Weights of a small transformer language model.
Size: 12 layers, width 512, 8 heads of 64, MLP 2048 tanh GELU, vocabulary 38562, 57.6M parameters.
Architecture: LayerNorm before each block, rotary positions, biases, tied embeddings.
Training: a variant of Muon for these matrices, 905M tokens.
MLP neurons of a small language model. Each row is named by its layer, matrix (up: input weights) and neuron, and shows model dimensions 170-340. Each number is 500 + 40 x the weight over its row's rms, rounded and kept within 0 to 999. Numbers have three digits each.
A block is one neuron, or neurons of one layer that tend to fire together. After each block is what it responds to, as a language model described it from the Wikipedia text at the highest values.

L7.up676:524443534493488560510538493495435500464444415493459517483505458526494528522533526482465480489486565531477494521525488514499425469483503513377534516562558515488545564482484478546508481475445539515453560504528522565593470515512512484396529588443439576517536507477446528442499485547547557546506519506508458441522565476523543476478530485506497515470576433492477545473550469467490528513502438565507496489510558511596458508460582486456484430518476479596459503426455569516488432461595558524539453516521505549512454559470
L7.up786:466540458518551495497475510479564482515513468490513495441489492486511576477495526543475497540430484554597508505515512564472527563499512511492534533527491601501535503520478501506469509468464474522521556526498488540530592482527556489546565483488429476549492474536464558461531434450492576492498482510504497447458526504479541552446503514481550515494434472485490507443547494440418481532475475502443483485510465568525547544524483475578589500584534498529542588440554487479585507481495566421566411486512469435445520433497
L7.up821:500536461416543506492549576547515523458485460504477527482640434470477494523513488468525482499513472485519462462523403550573501510472564457464458447534520470499537466462564474531439480424445407511489515535512555543523503581470515518465537547447522574495533507419462488452492474461540593515509460538484460529477501512505494471501501507508512526509463497550542525560502501498477444468529489571495493488493464559495490510532550543596510415455509458531444494381426461478457481533529595522538506573523448602504451512476
L7.up1418:497518540488496538514521510481461427457495573488510515490588491510516552548555393504535499485489462519474512507560470479488479543477429522515477559469453474484557538568455484432460538431492416430504476541429532558466504555516519507444531417535492499535492452459461458510539583522521491462478528492507506487503518505499482542498479505456513525528526512536503531513461442393422446534501530500534493531503554492481501529601485478492488473527465540426508520411483467388524455492529453408531569533497504566458490466529
L7.up1733:548503480463491543501412518434459560480443436458537496488556443435515504470510473474490491467499599514486460497550511478477460536507472468457548551555543511462522475480531543548567494506507513488473519511517558524533439530506534470549488502481446471538466462462489543526453484513573527563464508503472516495549457533503434493476488442513533474516551479518458516546479430474442496542590572541551495560501504467488516533484514544560532489546526503561423489397494529488451508569595489570546485521393463488479469439450
L7.up1738:468508537495491524504489517486465499473465497506521511449546512463527524475536508505496463482484513550552496451476455529545375498445559501441444532487506547526482563408565478430496517502552491567521524513572510468559457516538506547493548523514523529496563486534523534492495491476596560473533492527533523469486493538514514455513482511445477559543514492483505477454565541548555536469514580542527508446495446512522520445494560505497540540418468500531503447577482460439486533565549475488593484446532449405530512533572
L7.up1762:541473496484558535494453499502483521522524403474454486589528468443580478524509481491531519475550584534509505464469414495434451482565475437499492558521450542472499520530494439536536494535523495484549496468440508524551489531507518565400517515479553519495520441561466468482509428513533442456482522508473497456460521435456409477482483466506498473494505469551522516555467472505498508511537484494465497591530497555460502512510464527484546476484480450519483574449487415485561487485463526486540510458527582545489515489551
L7.up1790:512423548448513513441421455556527488461619444506501495511504522498518512472502507474511506491535461551525415452551532446541460497438506463504474476566463489465514514461497506513460412532546480486491504544426480491588484503483499544479483406511481518443491609438429431483501472502475493480499508461549541529599540480415512550481461488493484555482516492512538459627509480476508530515511529526505512518530506502439454489516444470475520470539480473510419459487516513531550501462583548445615482490507460544453450488447
First or middle subword pieces of proper names and titles in tables, track lists and rosters, such as Cyndi La-uper, B-order-line, Boil-erm-akers, plus en dashes in scores.

L2.up698:516442473448505498527485521423491487540492489545475525554479506477458442471534521523508530499511462560461420475539547453534528512482538506533426519459494532551559435525440489498450575448526436570484483457491551504487544470452537490559502518472449578505541450532491487580524561489529585526490542545483467442493494461491492569477480482506554446457534506473425518508507483506428502535485509380585478447546500479490496536506555593447500549573498514573503445455576505478422500500576524552541509436473531500568526513524
L2.up838:560419450488497492538508431439499537454619483514430579551521533504514417456535512469495503458478455523440418502489479502493471559564517521397536553443530494482498480498484444556494496445455500562531501509450476475447514474454585419477451512443496509479530523463530507560435502460502504492450505420507520473543546448426573479506444590538557510477513468498589548492478417530595465521499508487508476553521510533502550492493482506513408469468468519497482542444569488557443521444475567482477436487416476489550502515424
L2.up959:421423471533490511515483516436475466559587514527487528535513531497464427489520527520572530473459458576458478519531446466452580547476545518453531476457396482489500498479493463476469551517571496546539445466437529464462486513455538529510543445535505478508503512448476488532522479519518587541496532506551495471458561417480515488477446516451531504492472488472519514444453474531516476511466549439560463510499517436485558594498478532500509488542522538561489507481466505481452452503455447488438502501484521558557506539485
L2.up1620:475444489530529446474473529473497495524594482466408526546506467593439446521542545595529495482486426506458487508500443493521486515489476526482553536482397488479458539521467500545438568521519514577483459515421538452439511470511552489510488528509539543461492575487462504540481492537492592528497560428532560475449572458459568472475515567469486453480498476477527478592453500523552524516494539432548473471511462460457568548544506485495468520557431498504511460505497571528447444504447501495567506499468486459492467507479
Plural nouns and plural pronouns naming a group, usually after a number or quantifier, e.g. the two participants, three survivors, others.

L7.up41:465432526525527468504424478467476481549537485467406436539494513514512382458464494541490529486475503423497475512514445444541482518476513507478512506510480561499469480605537484547397460469498509587502490508428539483477473461466523501444464512527531463494454597548429485428538530510506544573560492426478521467501526515477504525517544556481458489470516515528507478500485493560504492465480497420539469474474487517459544455481417499492462579564487461490524467437465528526487423528524441511486511455437493536530480544510
L7.up569:503534510532568507480564438521462457543455474542466551519561462504520500445517522474561481493472494514458495539490468434496541442574465497539441416522493495517482496485519439540492479497477541528432445522455490504505459461480517476485504501519490464516417498461475544466507480477514512522427514506439441524509518512545519519516530497488585458464542584501480499500439510567518499475397527506502505490564479558463541450471476528488498552576438479469500469508545582511531535524473487435528499454567454519489513510438
L7.up613:486471536492487440476492428464564510532518476533544495589541532453470475496448512506470520481466469531495507550532494513522511529482512561499541468548545443473536556563518456446414538501476488487515472535555426505505426424511546538498550468544474458500509502532501526428444461526480553513503524506515536532535491486465523509487455537496589559461531528480484446515535451498539502498456444435498524422449479485544602511551398482495416536514483531514492441466464490514482470572507542420515493490416513557545483498499
L7.up772:473558493438455548519411435582433508529603496542495529495537470448423487471512573498463505530369575554504553400414496580494511509511517478516448515452494510534504484509533484444488518468464508506481460524450547507508486473422544510492484508521465481463489492473461564474452558519419524495473548499516440500513556494527513500457503456460484529480568482524490527460455540484424488501480530505467503489467504496435500503502552557551508527488496517482520521500542550488508410515481479482474472510468464496514464546486
L7.up1563:483442518555445458489451437469506515536593454537518508513488513491458440443493525514521544482525505477488502472588442506532434474503466497472506431418410461505533500566494429538382511478511522533493453549488598465511520489467502504488529465513471498488500537506504571497539435468427537509513586460544541413478503448433488482469485578522519508443480490465440480541494429473510426551478545450494496443524476500473547510516481505451496471473516545462519425445558514505371414480473431513472495490509483463496503436472
L7.up1653:502520513504494551487555469506481463525481517421497451503523462523491521468509475456510528542513546458528514510536440512547451453447434455475422493483480447517544536538469509523509457500438559517559562522468468481489544485576520508460503514505515467477485583492475504544527500451500453504522517512559509505479515509520456507457517565505465503506524504450461496511524456519509520520451475448479487453475568477479500469497439569457474535495603469476454448430512531550464470511480489408506436433519511486498445491458
L7.up1715:550489522502517511530470405522441521479554517541565494462518461500541493541557527473507472496481490476468475471478514434454456459486448547501483486515430555594466533488512459483529523504519444504496557490447498427482499409442426503451526529427470507462498493426586545499497506489500498448556453527470478566603461536435525530499467408452617494476503516504526480458478496550478615390463492479464535475549514514466489517470530440468524485515532450458483530500466546544504542459516525508475468493444549547459546451490
L7.up1980:477466521467489468496515451494462446547522495526492460564526514503436444542523608537521464493514426525491439475538470512536461494478503547508435454491548491486493515580536491475440437521490481590478494441531520455392513491459554519496558445527558496492516552503475486492521606478520490566477509435422485508571493435506503491473515591489552486514487495533516479482448512523498453496501578490485513417459506482421508534514480525516449459520516544546490550483507478474542452425468513493509472492459545523532448524439
Plural nouns and pronouns that head a sentence's subject, just before the verb, such as they, the two, Kalmyks, fragments, farmers.

L2.up365:548492488549516468475490569500520458597504434518538518555439486515472488513440516459493434501511494525479547495528486497464497415466490524502502414511521511465469519532523549493490544544387508470477568533453503485519535488465502525448419521449515436514489450516536529508541455510496589539526517494461502439549561501533489531443499576525451479556516512583543584449444522506516544508582502444501489505521524546520587493479476502534486426465521444511513548467408517463443485466503478571470510444573458496530522571504
L2.up568:573492561469440466459495516539503519473470518521486540504533501460484542522470475494531537514499521533440500485546548574439519454483421569414478456516438593513474558489568539490560467467479475489466395503527475506440494555514536539464464542497475374632437513431455456546513489521571460427495483549498424504454525517477530502515447503503493541532494505465513543411471457489535548457439530550518522506506462497513490514544520515500564420468511457482459541537485504563528547558455537469497531468451498460500434487547
L2.up972:504460549526512457423524534496429486485604459497471457591477467556522481538514515610510430481528504517467536412544434432480461547562534468511498478484502498535495496445525562523440475488531554559510426498526548500556442460500564522520421521516517440494499530482463520512494503493466543476468458536543459537478485498515494424480515390493487431477541428510496496380523514545478446478573537484471482490460500490496435523547526530501490519543518495556476496475455533507456525543508507519494467453509377494500514498509
L2.up1604:465544471556537522503471548537532509539549473457512533536485498531389498436444448495504551478542462508471506491420457453537519505504528513481510566507486468558467539451496501482539495488487445580446407527483554501485563480431533481445506435513493528486549483587492491481522416523417488459505494508423464468426486554508513491501491496563526510498502524479486616456546455505514485548501536524555494487465469480557464517568510437515543420508456531450500487471477569446470543484522536524496496487501464521467501495525
Punctuation splitting a number into parts, mostly the colon in song lengths and the decimal point, e.g. 3:58, 1.7, 31°15′, 90–87.

L7.up222:420504517520495514521443518557504463478494477506506489513474590494538485493503430501501450442522467486500465438506462460417500511502501542509469514445517477468541433560505483523441526507519511457508519438511488496472473551479606508482505525557491514525505493495487547526427498540500531479449460520467493542552475486509450488531504503525515506458519495498514512465496503478526509470457418496445438563502565492498595524543479507458465454525516452519405518476521455433507492509609512528583534476493524490548413525502
L7.up308:400560448428445570456425446562462509532465439535450517554489504528549487522490490503505489500539462484506446482506533534470546448543515531454517470480537540483467507521495482523429532430518495509528500487509459494556409518531457436421553454486447485491455488567481497527528516545516538506470524456568542526446450465464491519491509492557483493567501512513523497481571482536493439491554438403557513563509467478490507494482495468525540473469547482554525433516572537516544472444629498456491509476529443503467496518435
L7.up527:568469509486522501503439511475496536500514528529564505557567478497503629538424474438432499458495557485485515492529507510513459532498505493531467456552502459460455536522478492514496504495400510484460398460478541434544562494529589562526525418491568436460518469466513532528516530536521497544503504532485525527568547513478504468548557487508536464515483448402524552434479466485450528497506465533462494453414452580475516538467526493492525557507543507520502446512486488514441487441484562551525531465472507519484525417555
L7.up940:431538460503492511417432496440479558540509455539492536485555467487437519546519478516499523519545544457548514511503503488512544563512451576580492513479522478489491539443503513552463496463469569474486445483451514492491497545517502496516432441544486498526515518499487566516564495493485422546562576515464547528550551443471505505522476497493497526481447495499498505440523518539504523545472558527515470463477514558510498493471421594484455515424543499561511515483443510468525475531467557518427539469521460494579407504516
L7.up947:481559405514517507492497520437517515447515560570469503571467478476553484500484572550512464465455475502442505507534507531462480575538524567508451496454529535537470468491544480517549479443472583492551444469449506503544399580481503471487542554536511484463402535590453520494539526465495505514463520481577412534518554499498481513522567475483496484506477510493496544495526463506453416547477481410469522522508555475508492515493496517507533551457515504576484504506542513506538499519505470483535432460498431569485539513520
L7.up1100:490500479474525559443549432526435553489545582507491448523543463469454572536547455508538455480522450604508501532606520489462549559509511531456523510561493507421514552526583450560531549472457487480461551492459448491468442448567507516480526516569451497519502510519550443486481575414476510505515494441570493470550477437469515463503490446445575511473556580482509531420570468469488394468460485557598556522461564515419508517497510510474477582565538524454496487486466485519390509536541510446520456536455453518471510544469
L7.up1484:543474490421509528454513481484447596543522513486461519547501544539471509497507566449541516500536504449502469443516477513489511484540473552496497478444493463487515535533524528464525469486404523556500434538453562412525511465541529491511444542468578519516501507541518492593474500470467462481518471505532543467469453387438539517586461453497513458513578507483505539476452421409545496423538494475503475511436477536540494522525521455474525477574510473474489465360465486551464490508546608502479526505506541506455481541457
L7.up1837:409532464449471567483472549511417546448477477529506491468514489443554526472490468561493472552488461557508471556563511531584570434490536480433508480491542512492531514454534553483541559555515464555514439513546462502511438529554499513465536446564492460534534430477494465579449509489466577537476458431538523504480497494509513436496484467548571470507498518476543504520501532454510583478543461448490445529530456508490491495528476504519502484533481585538489525524480456424500487529453493604490505504473440469608543568557
Column pipes after a number in wiki tables such as census, election and stats rows, plus blank-line breaks between paragraphs and sections.

L6.up573:533522504535473574510457514525449467494510487499576553464495543521460499527474514493430534545565514467453482488538489500479449450514556493471529457535462427545539455555519471560487522459400513587553526518435495524441530519534590463554465509510562502478488484528533547517453528575558549538515467514456487489552545472482445497479584467495514449522457492477508452461477522542517555488471548502504494450534518552567557517456453500495489501466533478486563508428468486510510497461508503458496556498467499586452539498555
L6.up1072:560499443496457582531480413576441526494490486472500555531551494493502498536500486488505529540588540513459484522504465502517487471498491489546435485499466517524450541564519445487523499496460534546579489530503459427464563538540504513502478548496507516494521484471464550443480568478542556530493456500453505573585477496445545520506461462527556549511504527545452481442488429589440458481434539510521524435468564548474516508417437525442432495496526496459501540502497512490452465475492477471499502479565496548514517523553
Fires on the word right before a bare verb, mostly infinitive "to" after verbs or adjectives, also modals like would, can, will, may.

L7.up136:538522456514501495482461519466432508508512516478393501576465489491484597486551466475425505556545549490493482422489551479435562536455467486402485464554370536509538571414495496502449512473449484475527587495498468441531565438530488488458457514549516521513551536508506474531467458492495513491509477540481580548528522507505522405485447545529452496492427495475508470480570439568441459558539468488459524506559528527519434491506521513483507488470542538519480471485470551527501538506505584548489466573475465495452523442503
L7.up379:474547537564494503492554498484461443478530439456409481539510496486463505499509432483436504531586502433565497461559501515542491518568558461454469528495504489560441511479522511492515457513490497476461525470408407467512468468517562487492503557470543502444456489580503530541535522445515542521572520517491467530565505497485488461519489508571503433518482575472456536516493488554501543533519520452473569439517570465511494510590495529510492501450519589535549469506387434518553505486507549514516461463511491487507472474492
L7.up446:480513545571520513509495526506421541522462518420536515536623519459507468438497512507378494544471478516448542504545510504498565508484477584481569490538509510565466570475537469530505502546477436499549450498562517459520478507537491456577492492451499483522507555530477524576531513483464489535497523519478557473463461468482492495551514554499518484530497498533513534476416534411530510423558547551492502492443552451482483446552471501514531510457521551458510571504465531493499502477407475499478565441500456589510463499487
L7.up953:476538490468508470473542488487476411491420528489536493469563425472458514518482554473514563458509450564549522461486514521449526492498523526497524509462527491524486530475561535490524551524497454468428540483462485536447549507505594516502522523401523427480494500542528547531518522477573493521504456496450499502511506584488466482467523482520489454425547438500492470519523496591537529529569507496505483534514486531486461496484456527484519516462485487513481503479502451451576420538492498468555481447528510513524634527511
L7.up1127:441517493512535436524527450548518533464491459451510522493520518531499522511440454503514481470467495493514491469477509419483530493496489444420451495494415476492485446471563508463503561453503502518511567461528472494477524522515551412442532507522547458490419441564551470545489447466516528441385491485541533451507436530490517473510457556498446490455423528524461548519465435513418452564522497440428461494568546489539464485527534544484579439405555475443563509477521496520577486527532498511501490553499498419511501587466
L7.up1358:360474564472516572466503529491490521479603501550427501540462483521453544578511509568493566534562514486487524523544604537467471435506513503548498475500442507522514469475369491436538481496480539529460526447432514482471557499530466422523523495494559495429565472468502487481539461537457557489508522456532466459495507457546542558467519554508474464525511553483423485474525487530556508474453400442484489473521516503487521474519458513528466505542521522513573524489479514565517475485495526505447486467549515490512517460547
L7.up1533:449506451557510505494469474490458462526487452465522472471507528487464528515496515586434497474498438525486471524472538481464528429572502514470438455588557491488493514427527455474425498575510531515451509416530480470505477478536552557559515446502546484513455512485506440437444469503521543524588497569545496545433542555380533486580495461591476517590468443427479551558545532469511552441570499494485485488517452468537498478479523496511511499521550493526501463520487521478492524458495452568478493502454479481492533515490
L7.up2010:466566545478464489484460501487485476518614532532452489485510538528482444510503483502519504509568457534507537478444497499443462491506432491510493535511536565505473505485512475473478556550435562573505487426439475402501544445552494490532464529495574509496442536587544530589518532444482516575502472509521568545522494534502524519520472564490460405499527509457476477443441508500520519549489475425490502524504502524523550430486568523516493482506492520392564474503467543477536528519486517526503476472520471495494504486473
Words opening a verb's object or value slot, such as as after recorded/portrayed, $ or £ before amounts, opening quotes, with/by; also table-row line breaks.

L7.up351:467436494512499439531509542453459563495505559541497507479496519469505513491541525542489458598455519482468507364503522528441558540393525468494539506489470491454464540535462543487496456526492462456567513460510488533504519553510526491468479507490475515483453504588480538567462465508462466528492482488483458464481543521478527500520459463459477448492562453505510510529512525505491509460505576425510568510533445539463477515526506450448500493466453532454489483510480443493472519538564536528503440471518398492531501511489
L7.up411:535454499560534500538520491513488476449505494429540466499562454553562508510513465489448483440517542572499489461500422525478544546480415511458487509505547480535477426459444448438448555612581540522514470428546509485502512497402581485476444485435502510478472482453512479520513480468540493519460507477472490485558470480553579427529546521454503558573528504530458509442506524480503459486541515495465444488492595528479467483514472441525502506451504474549532493490486502510546528532508511479526575454623527520515399521498
L7.up775:488500533528526444524483535515493433519561455539469500536520475561496488525519531573478436537562504567529511531494463488501471516489590528454496497478575520462444515457544572498458464478504505529494485532455494441483468549438583510534541564469504492399496529481407532507513525537463517548487530569590527512518496515504523443521468573461536400510537470461494396469589503537476519471530483524471537515564541609521489454512552462498495517550457568516483521517497574485473434493526497561488518526539416434564457396507
L7.up796:490522456514434454440469478498517468521502434490462477526507405526544533541498531549479515511546512518531526600541531509514472467503447493469466539545511375579469579558498472503500474501508485524528431516502519470513428540447576484494507503508491467448542493380503552471557469513478521540422499475575546478511497464529495498464574549443549545511478454457494547432505483529534489542501466522430542532467556502445501542513484482512484428427458464508393431605516502472461447539448460622500453446518482512498517500466
L7.up1275:496441544484480500518437502565431538548493464539548477523503494551515483467544482515456521566509493541490523456536473458537467559433557503530520498498501453492485479544497524480474510451467444498532532493484498423477481527504493554487576539420459470479521480481520470506538500490483432508548463515504570576508441487492500497422612495506518437521524446489505504458537462522461535400468527557557482510481484461445575556424522532474536519484553451480556561472519499394522531495515515452550560521522442523508461519497
L7.up1387:493494488535517492486448531556499527569530462527546478537507542477486491510497446482513494475502514427476470551537481476456500538470504465521491485594539454392556553519532503520557497496509491550496494502472544513545552504589499474586546615465502535453541570549561558527491466512511513554485501532443501505532526535468468455528522465535460459512528487513531445476476514427449581547539488412482544523497591528529531538513448475436506411555512541532536534475556458475534548521487539476450478437551497457484537527522
L7.up1551:540458479529493458550539527487504472528496470527486426527503545551479536464514549581474487566484493552495463509557521492475503533509444437550418479498500470469562513502473507444518492521452556528512497553493558501487506491536550600486575441442468470507479555516471511459524441529569430539495483499483474462480446477447471449444510512420512492531486460589456518496474627493500537468493555528541518534484525501453532461489513508493526539518508459474437517501570517502519494414521611535532502552465543488484470494401
L7.up2001:497525508459503504453531466475420458530498539466515509496530509570460514512409448466438471510479488541541480559493496490549486535459517446524484514476538483526540513490480571462465491559512503553475521434489504458450495505504536466479469513494476436536517558550556452509531520543535480480449484566485452520412490521431474506532528495443454544521466500500543510520486547513511609466534499537449428453548541521466502464468478506593531591475539570492505521501477497470488485539572511520486486460482484534502500506507
Punctuation splitting a number mid-figure, mostly in tables and track lists: the colon in song lengths (3:41), thousands commas in vote counts (7,722), decimal points (30.59).

L6.up711:498468568450508498500547545460510525520456510469522453564556398432525466507515513524488535519463507483524547549498415530518505494462451483535463514558511434535544502487484501536434572450472487529471481553479504512562533508443516442447551539514474580574467496562481525457543462498455531512491503445482487516477498526497526509500510430447484517528485507566532488523469432493435510473533471569490443486495531574565467474485462460568496426529477526534451497449498480486489470480543599506552507489523500544535501452454
L6.up1321:480443461500510411500544463533554583459476425411490465450585508446474508483429516463478496589464563394511533511499443536473488523490479457500494483551498525504544470531502552554409495535469522496492532478525521512491424539462499483469532526485465575456499463531470528464485477429505520504492462512484502470461489509523430455454546485535520466528459467502524528509461411449476411500537493543464454527517523529510505527542536437508543492462475502550444458475486456459449484426547543479562452515492475472569431410466
Subword fragments inside multi-token proper names, mostly surnames in tables, credit lists and citations, such as Ben-en-ate, Gob-ert, Los Gat-os.

L2.up642:419510483470468593502468521502527545491502538466554491569525528499419535511514501502522477479483528453428461473481525491551507501551491454535512569474445492490563473464499620498544565438515527442496543491457553559420545562446532494513521469450509465518479486484523457537465523472602449484584507418502472496522477517559512471451496537586461542516457419484507506491465470509500545449562460546494484497526591539518501415489469500547473417487510444534468504514498480557534487429483535557466489473461490420480518529510
L2.up658:482499505542507527501471490415510486468560527446545482537488507407429504433590493437469555557481566511496467500536461428465482545484534565480528512504570481530490522499514471511496479512563482522531436452489477568498571521513485520474497527445447549502523543514503456481472476536453522520510501545479466490493532478543499499500525520532472490550514499477513514464462474482510490559627516502510517409480554527451443480509495508510525500530459506431489467498528464489458483512551474517464545528433575498526500528521
L2.up1615:506517492539530514535577634574479595471472471464510479508484525496474506474445447500532496502510516471488447526536492535533504482472496490475493489442440597474441645490513567501509532515450467447534503543545520551513508511560469412526532539540472474533505429557488485575519463508491554455496534370483548472473454487502546560475492550471492490536522500491459473460431549503525478423497465471494532488493417430504418514538476442470433464622471519486481457492568470463582504510454523548467549467453484446453541525471
L2.up1977:503528432516504486524600527503427498485585540438588526501505485556487430479544469453493470509518502478480466497520430432529494518547484520497508502464502551464473570501558510530488472440404545496515504499505515470485460531462441470520543538518548467514494479524519464522472475492527512517446530519544506480538461481493449470554522476508487487565525506594491495562541459469499469560473487433485491532493548478471507465525492533493563538437532552426477536593445551592506554491501556471477578494518417488448453550558
Line breaks ending a markdown table row after a closing pipe (election results, box scores, lens specs), plus breaks after colons introducing lists or tables.

L6.up1517:498491534553561496444520538495549484509507465500468456556490487507560475490480512581501438504466480526460448461525498491489517533485374554543463494500541457479491495467485485402530422453526531509463539520473465469458513547446520447576459508549518454449373538482464544516523449485492435520495561531519433523545551400436518471517494481545482499537500408423507477466484473449515555549529523428510446455458513524541496552450570492557508531519482493510512493520456510497448442511543416500431490537481486567511499512482
L6.up1941:487525415584524444517501456501503443500501537445510541504522562547456475450503539519416465479497544511451588523493509475460466504544447487468551540499474482548528549504515450467485521529468520473505565498475543470473553496485555543506572598547536536451407537517474534510480403513434543545446484466440484537580506484514551450488476578537510452488447423494493524426513468511570454539531487471487533537581548510487503468432463541483505492480572523478454515523553483531470447476475454529413515453477500529434493488486
Commas, decimal points, colons and degree marks splitting a number's digits, mostly in Wikipedia tables such as vote counts, populations and times, e.g. 9,187, 30.59, 94°32′.

L6.up1115:440554584529533510544492510467499577511449491449497519579495499449495460422497470529454487548500503532475477500566504407504527483502475503507489542482399485501555513529498504541477486479491540539595539470464447477529585515453488488451578503556525504479500438507531470520525461437508472449437505559406526527503453514562472408495503507489493575487507524469546442491527569494496493486521444497513520486536568427472521444581546515532514468533592459500535420522476438532529445516584523503490476453496495521578503497515
L6.up1887:497454521455492496567493511532499471522464559559503506498519465541469507538527407545501573499580478535519541544539456529476570513509445509467470500497442576481430452484563548458481524486534464528478542494413495459463562433508452507490503542529552506500483547545484427522512507483601487515515521526460526458480527484523501444515481507572444425438457426481504521528578499487530528507528411550454446533489454449519482487467550507551414444526431496446490508446441492518473542478466484497535505465476504468543431483477
Prepositions that link a verb or phrase to a following action or clause, often a gerund, as in "by playing", "credited with introducing", "in the hope of creating", also "after", "for", "due to".

L2.up570:479476533533537534587452568426450521541491592493525426506460562506445556468440486494478507492509507523462455562500443477486524472554456526542464528511548495511521492533518417459542500544530508553519492479501494495436465482553515485520533563509474558502500526478543565454503491527464521513557437523507484459489448467559587454491455557456396499505541511599542482473484477566501524534520587510510478481565540552490550539561485529503507501473370519477492481490531474538493472443498464486555462550481551519513499493561
L2.up766:465479502504444514509521479451447487470484518476518473483449538496520501488483580471492596492457603498496452538525442553489493470488472467530520493516498511502548487523615606399514525504576498495453427485546486494495456428531487523465530514431483506489395451483541482562543469489555442476512503500558572519474547469462494438620484425521496457525514496484504440507507465484468526526536546518480464468515572520490501528532447542460514471520462440564525558458502513448460512487472497560506530501519561518481527557533
L2.up1437:425479459498528508514556509479488467568491500555484486453523534433478497523514499481564498445555519465508477530508430531476423529479535483482544421483523519523566565539452496532482542534475475492465525526418520459470493475508453469464490461478498524502519431512482470438533438482493506454515574548495559464516486538457544523535545407528510502435451526462561469451501544539449452505507496457484542408451528493480430503506433510535503544556549500529426492456517475470414490546530504518516524522448543443536510491517
L2.up1570:541412521536513525506496558477508465522538484476531495482488427503537461501460569492505446517492527492450480494542553499605495434495504435471461528514504467563503547453551560439534499505563407492514493592560476532494499530535549440553536513518552494452478444460550491532549510399549475472510489510537417586463487501534511564496552522494460521545488505512483460515498491539352445521537529473512541463441557468498459545500556475522504537483522521536528469498548519500481499544520517586522527536551463505510456555519
Inner fragments of multi-piece proper names, mostly first names in tables, cast lists and results, e.g. Fer-enc, Stan-ley, Mind-y, Pan-ath-inaikos.